Weights of a small GPT-style language model, trained from scratch on English Wikipedia.
Size: 16 layers, width 192, 6 heads of 32, MLP 384 SwiGLU, vocabulary 8192, 9.06M parameters.
MLP neurons of a small language model. Each row is named by its layer, matrix (gate and up: input weights; down: output weights) and neuron, and shows model dimensions 0-191. Each number is 128 + 32 x the weight over its row's rms, rounded and kept within 0 to 255. Numbers have three digits each. A neuron's up and down rows have the sign that makes its largest values positive.
After each neuron's rows, "fires after" lists the tokens most often just before its 100 highest values on Wikipedia text that the model never trained on.

L8.gate300:111157105196123156157178118151126172093045163126052176098173115170114103031141085121151129127123117099148127143177122097145153169083134099149108145159097147155118133124119129134171162141175082169120122225168116109156118199132085101146058093127194146086132159097126095168094153101100141120139166040128148158106169108095059143102113110082133093073095164185074100145142093133100119116132088117125129149148097158144116140109169066173155107173120152115100108115153129197132115135142157132113107112143161131123067070131165096109109120124148090119117119132107165116162147117139113106
L8.up300:143143087114167132177147140111117144098120121096108143177115103174174194075185158124109139134204135085118119103153114079150137110082117082167156137141104171099016139160111135150116182180085111143118074109087128078148168127113138180144126125113145118127151168140147119115125109139159125124087172167219170160106105162093137158148125155176120131128089160049151132081126137141163101138160093142105135103099119129094197091175056117104131132149088099158117193159113122156157134135099150113098154100121127108154147164070064187126090118137124086142097131164080147126125186149114159067
L8.down300:106072169108144107095091125085092171168121186087100116071100107108125128181133137177167108181082126088108093146092135139134126122146178107215090160123156153138074143142153094195145165151072142132163072103151150099176150156191125084101161127171207108123170121101139154174146069147146123149137070164159105184126147164192130154111074105123145100059095121117150187083130075138145140164134116164129112138170120170114090128162128102096125129164109141135103102113155109081114134138126197148091079112105114111197150144129126124120106096153098111127134131143059118171121114170096115077
fires after: " in", ",", " |", " Los"

L5.gate26:186108174110138071078107143165123148141116099099130194099122044098104125121096069146144167124144142169121108114169144135154119166101123168142106111093141175192105128130119169146114133213099072092135120172112097075165071191099169142101101119157113128171157146094133122126083120155154079125080110126134123088112122076178179058140136122097136111116114136120108119151061148176153076112199165073132144110113075138156153114116160160110091133097132177168092118086036119144148150173147117114151125120146141151085161116129141114126135130195144186135107142104181137164190080106118137110
L5.up26:122116160126168096100117141105112159146108133112161178096108171123047169128165143124181090168131156154145104211105170158079164082123107086118164159128155117087091130108112119116133108107084160135129107143120204139152069079131148108126138128094060130138076137118153078071146121103106109105110123167185107076126118090143071144158169124232154188100131151142142192166075136150193128153147161076087122135127133158136138117096151087075071093110142135141150121135177090107151095102071192123109155103115087149094139124135091096096147085150218111125122096122107136111108095126144122112
L5.down26:153147085100105118080146151078121085135135066108087131118124108104185102138141101161097126184104130153116105097082079090084197111144127144110091125198072149151096151143072129184119172151130166111098088058134113132173157169150074163090156157147155111141148101117142142166137122101154186096144145147174120110086106111199155135109202155194111158035128198128130145153122137118107122147148175133143123097141137122137170166108169116094147076142173139202067171127141099179138126171128138133128169123129135099172102132076152119177123129185172155130115142100143169157067124148124135148
fires after: " the", " a", " of", "'s"

L9.gate93:142134118168097170130196137159103107159100123166160094189108173163133132082143136112097103126118117127190127067139145167124155104137175107111063185145088128136193110151147115127109116115087164111101131112124120112152125126046122152116172144116121112143197165157122132120090140108130161118168142113095043122126154078099126125079130097114120202157162143123146120073178174163093064104124147147128081090151083140097159123165170118107123138142147095137181055128114160178135073151093097169105116159140151105153060124156141146070154067212161139107168090107145166154106074108106093116
L9.up93:120144174200099158135206093132121102139100138134102085147215078157188117139097155175106149086101148161120100089159123101115121088137153102139114169154102185113121057128106134190135157134104155130147139134134148166056113146064091143112090088094124109119137087150140118115164079092047143137171090117165109083073142093081132113150174174145158160165120136107144104101150222173108080096115110095089159122175163109055083111116131129120132121072061144107105130141110129121089127153103123129114143161140140098144140133136149102121136081186151148119168145109087170047107102154118120113
L9.down93:148185101175119135107149152100093111188100152134139130052074135110157113132133086064128107119098163103152132155111169082137126084123083162134169142155100114153124098143069146044122105114057113110136115114128171098115160102088161155169121161139205109150150160150065133104167137168161190146100095110058147112152099155195127156156087115139088114142131161120146111132150037109100114111097086123128082118160147180147144142134152114135137160131097090147102043114109125112173177122119138114205145103076144100185143133203131149140152160153171144150156128157133153132178139178129086151
fires after: "2"

L8.gate305:141116111128093124134088139137118158171120107165109135137137164118197118135092159154156130066128200174096065127144121123104157156169169166138139079144144149161080104113108147138210119152083115127133094130113194143145089138175152125179152182150109165154183132144176122113110071154148109111180116080188084129107165166135155059144115100135123180069146118118088191163135139134115164165093175135114132103120144073139091096096166107168097096160095089177145137143184133085151161161142159139142101144128103118150132146150136068199090151166119130061096129161162156107049067164138118111
L8.up305:105121124151140101154151134166120122157158141102117141150211139141099132151143162076210119131126142116126102099187083155131167169160142226154072142132110129198156112114160095125096163121144106158117127145094162190139119151131094157133087112110181194140153114159120195120130182092097075149189148147133066169145138143144101172103126127150192100117118165135169179208161072127125089168129116146103099125134176113154125103122107129085170171109173151166101121172150105128078063136178122100131122176119086167124102125138116117110166170174139125085113097095117115140171118168185150180
L8.down305:181123079117160150098146101083122159095136124128108194156159117125103125133189128116133115054100127124179196133155159138184107108066171123161185145097105100094092152112135151128101109066094086183157125179132147133073136081198131127130108142095149109126133122165131159156087142156101123151135135095218092141094150106102181100130168142113106120085042065137091089105139155077160121118168116126135168124132078104176143150150104096127161180162163120120141169159128094096099195117103137099133195164132092167121116083089092119080133042114144132139162148156181105154148122149117132134
fires after: ","

L11.gate52:094134085109138161148189177114137112179092144060087146174176131170111127147117167130138123186122104128075094110095113080109105125120131111119208138121129119156158180170167127150164152129127126082079109125141130129113148120112036172089103138145173120145102143153124113162121165162108129128158199102108099082135150136109160113119078119104165158173151130135183093115082144132089071110159189130140149119093106159163153153139125155113131162118133072138140108156148098142059086208045130172149069124171096086175122122135150107070181074123161154079134126111118150175185166097105152160
L11.up52:180149112138153102171172136107105072158087145067125107150167136140127158146099126152153174166113129138075166168102132104126133087165213093154127099129187148190129151143163172119055117119103140116073130082146136118105154240122117148093124109114177174101164147180114077167108139090194113142117120064149123096118125158141083193089119146085146115156080142148159139098113166137135133115153162130140137077080144121141123148169096132143125107136107119138104102184117134144102080129088098141149145110194086131116152075119135093098137077148177068093180171144165186126182119112103115079
L11.down52:188105144139200151163162102144081179137109121137128154170130102117109108109090157178100109089109129127195142086150121141123116158205114121071094138061064141143170070121124123165178106179127115102143101134120121109124139116170141131165079138180149183155172169118149148170097103122156158106136143178109196116163209132092103086135107130161110114132113112171113155071083110092116152197139109132131169171107058150146122179149053080144151137129173172100138111101130137083134185130202126159147111150134110105166099114136099175138137098110134167108155149142167107090120122180077176134
fires after: "1", "2", " ", "″W", " the"

L7.gate339:129114153086093157160122102120180120038142161137150173126117155125154070143114084098186171166137087156106190138099083133069159100127134136100066144184176104119122120193201143133130167148069072087123084159157141094100145143076124114106117122154112097176116116205131146112071129144141119122144147184074093163095139098156063113159134144104082127129095160153164127154104116101136084170153134166085110100149085144099142102156136123202066105133100165109151110138125138196101169132104148121134109151148126094146126123112120118110152173146092118159140145077159068138098168120113049171
L7.up339:164163124124112170146130123150146113086147115174106138101124138142134086155038154139150140142149126106128143133113150154097143127172149081148082160149165132183079060150129120055174137119091084125124081101142229143167158158152103170022100128114102131147164164092151119203073091102116059133123148142135150167106169141119096117210116074075127153152137148134156158129085170128138068149134106095120107123153089168124151149124103157065153142078165155084137142117064128136095092155110109110171131151128120108130104089078084056124116119149128097166107093113145075125086105134130104136
L7.down339:120144131103130127121100162162171129101160069146123099097108110160139158119117128099157176122108158101129139139062169110104166106095146101119140162146174135148117034113129163142197111140090094143160170108190023133110140092145111133114146146141160095124088118111117126109101080179145123106139126130132102153155187111125127097178179147105095118119151156103122103147131107080151111145161188060094098092128154074094139127164117117136149117164113114114170132181172105231174123168170142121145079144110073121091167147180086136123115092178125149135114076043095099137113226144139151117
fires after: ":", "|", " the", "-"

L5.gate210:126162148159101073180107140140132121130083132132128163113105116162128119086129181155119096091149156227115116139117132171107168181134139149131085140150123163082126043121147121149144170184129130062113121152135141119069111162113146156123149121185107104167135116130128125160128227143124151103137150148116071175167071157118155194084120143082103167097108140139109112109066085174147089184124111167086067143113088150173110160109125120150099106120175205222091080133167169136130133134159126138171152117106156126157118167150107175101163117134117061109076117145157118153110097103120126080
L5.up210:103123142165177102148186099113107140147052137154130095078143124089105139177177135151171093146116130182094181158134135169174137157080138144187216125140120082074191072159152080096115123147075117138069122093153137141079145113168097140096200093119104093131159159112146093160149149152064135114148170178124155101114097186108058158095126039091146122141150177155086135138112123123129116149084104155089089121115100140101139148126131139143116128125153177080073151134137126084097097156144159141105097143141132155125073122154116112063167106148138103172139153149151084156095093115123067150
L5.down210:128152094135130118131181092120154117104182120109129099152086196123129101101102119084143089119120148124072184120096153108151080115093090142142119124113071090176139080121150138141167134098122116116173117112126127127119109164088140182077083134176118129132120150116145094103150111094152118150099196129076159107161123154127162221127184152131117130105089119167114111106106156076115103169079092104129087093121070140139152152128172131098128157119165116157191187129067109135163161163099154175152187095112132088202126174125175108059073091079105172123102170193144105177091122103132204120
fires after: " the", " a", " to"

L5.gate40:146120161094132114156149120099146177119133011139178126154116124129104112128105183097114149119113145084086124084128163161104139147187103145137112106131101133129075132097140146128132109160152119108124143160185116084126106106150154139134125108125197125140138125094155139155125118170131061110199135108151070111151136096140127093101089100111116113086122095158090165119209097160130100169123129113091107092139063063171089151090133107133068076119089107095146105139150166168106115088241109140139168099148113096082105113146153127134118138112167188055080080094066104098106084150147164069
L5.up40:089146146142176162202098082132142106173126092127155074098130070148109089158072065176106115139165159130117119103159118143098120148141117145116157117176092107084078133050132206146151140061079161097081139140152194191174163123125165120174124091070127095160146164139137107129196150114178056123157157134165145103162143095098127112071121111148133099138097138130128149128143138102137047156149110133120124157091119116136115190065156123110137193127169130118082110138103121167130143179118113129156113157142144158144115088078102120131104070124084111168145130157087134160149151114189075171
L5.down40:141083113184126106157112068159147148120142098150069142134150118112124127118143108175142135104161129088163202126178157157123126191117238183140141148133130083100139119180167112137099072109137163166166117136133156131136140129193119172139215140165169154124099161103151128083169076200204141162149148107149165185117120105164121092137142123146150101091082147126136160115100102089135130140093113105104150166122109115158112099184144149192166095142109143144103148171149135042084087137097142125162129190086119094100155101061069130101131114141143150161145091130125066130145140107129177125
fires after: ",", " of"

L8.gate158:110162055096104156161090051109090096133134115135123122152148093139066103163069144108123081123118132075142186152128131087187125097155073131082110186097079133164146163130154161078133106145123139180103138103158108077101179163120105130166112071084184110191127145136189071148150138094173112121111151115144130163145137138111120162135083120191129149149133162167074079155129172106086205138061120137106160115174068187095162085123144067098119120133115126112107116119087161091103093107149113106103145110121135122166165077143157123137086109143117111105122066115187146155075141106110146141
L8.up158:115165179077184179146096150079144124149107127162069111135145099175059107120136096163133139132071143139151164075143103089106166120096101158096157129119115089114079095133132085104136113136132071121059137147122090078075076182179053138157141146057127117127113153099097066132129187150140084068141130109149201134127136179149141177115149119142121110140163164102126145144125153126161171144133097113113155106182098117132137051128171140082105128146175129152082152138126147126137118144105069097077169058169128129171071096086092159111128106088155099102128123145171123108082137174144139081
L8.down158:153115127123122111112110101128119148143108124070135104190074154156090170150140148110098172115098144135119104144107184100075172091126156077133129113085116100150145179123113094214166121115110175171130128175064093089144110097094141110123125156150142105067085076159152221114142096148143177153102095094141159136090122143168154118097123136099171111181150133169149175138129134121124151198129102132106104122085126127133153096129079182128123133146142108135135072096089102124125215161115079202177109166158148170172176105083102177123189173099101096152156072122142078126128136166132094179
fires after: " |", "–", " was", ","

L5.gate8:109079072103020111137076153120104095150160091191158118131038114109168096147119162103157136130097193179099162097084101170067126122110101164170156134082133148064073111114112138152137119160103116146156102130139104100133120184121117051084169079119137104087108125098103128139113194171074130118126162043104115132147121109171089106095133170165192144129161127132094109139128127164115145162146102168168128136184120146101152183134111111167110122107129160153133086199071088192140131152169102132121135141137099153120101118122139093134126064129103171114104125136123124178157101089117146130
L5.up8:107074113131092090082164134157153129138110100068115102147167092107136169127174149154093141111165140151088176075126048111083170146172135133142137084112167132118139138077143157153163144083132139157102085095149160153124128089164152106127122075091170105129178122173146086140129127167120113195197149178114165111125163135112098069117149065110138109109166097158063106129135139149168125137155166156124148080147124128173086158181101094122161183114123188181182166188127092131111096153101181147073186129172093183090138138115140121128146103130090148078066128173141100101077100117087126133
L5.down8:077123189130170107146147135125108108081137068156153161081132182183149113153155139151175126135140126170114091127074094072073123135140156097141146102101090099159132134165109098178136115087148123156190155101116122098194117122158143094083105102056173081108112139100162158143053141142131123089136078164107162187102171152142134119174136102106131144107171103147163129083093125134014131172142084167146162129093189127154139097099109133191059109159128167142089101156146151149148121073152118108108112167082086144129134186118181180140119093119094139091086107121075126119124162117141115123
fires after: "′", " No", " −", " the", " more", " +"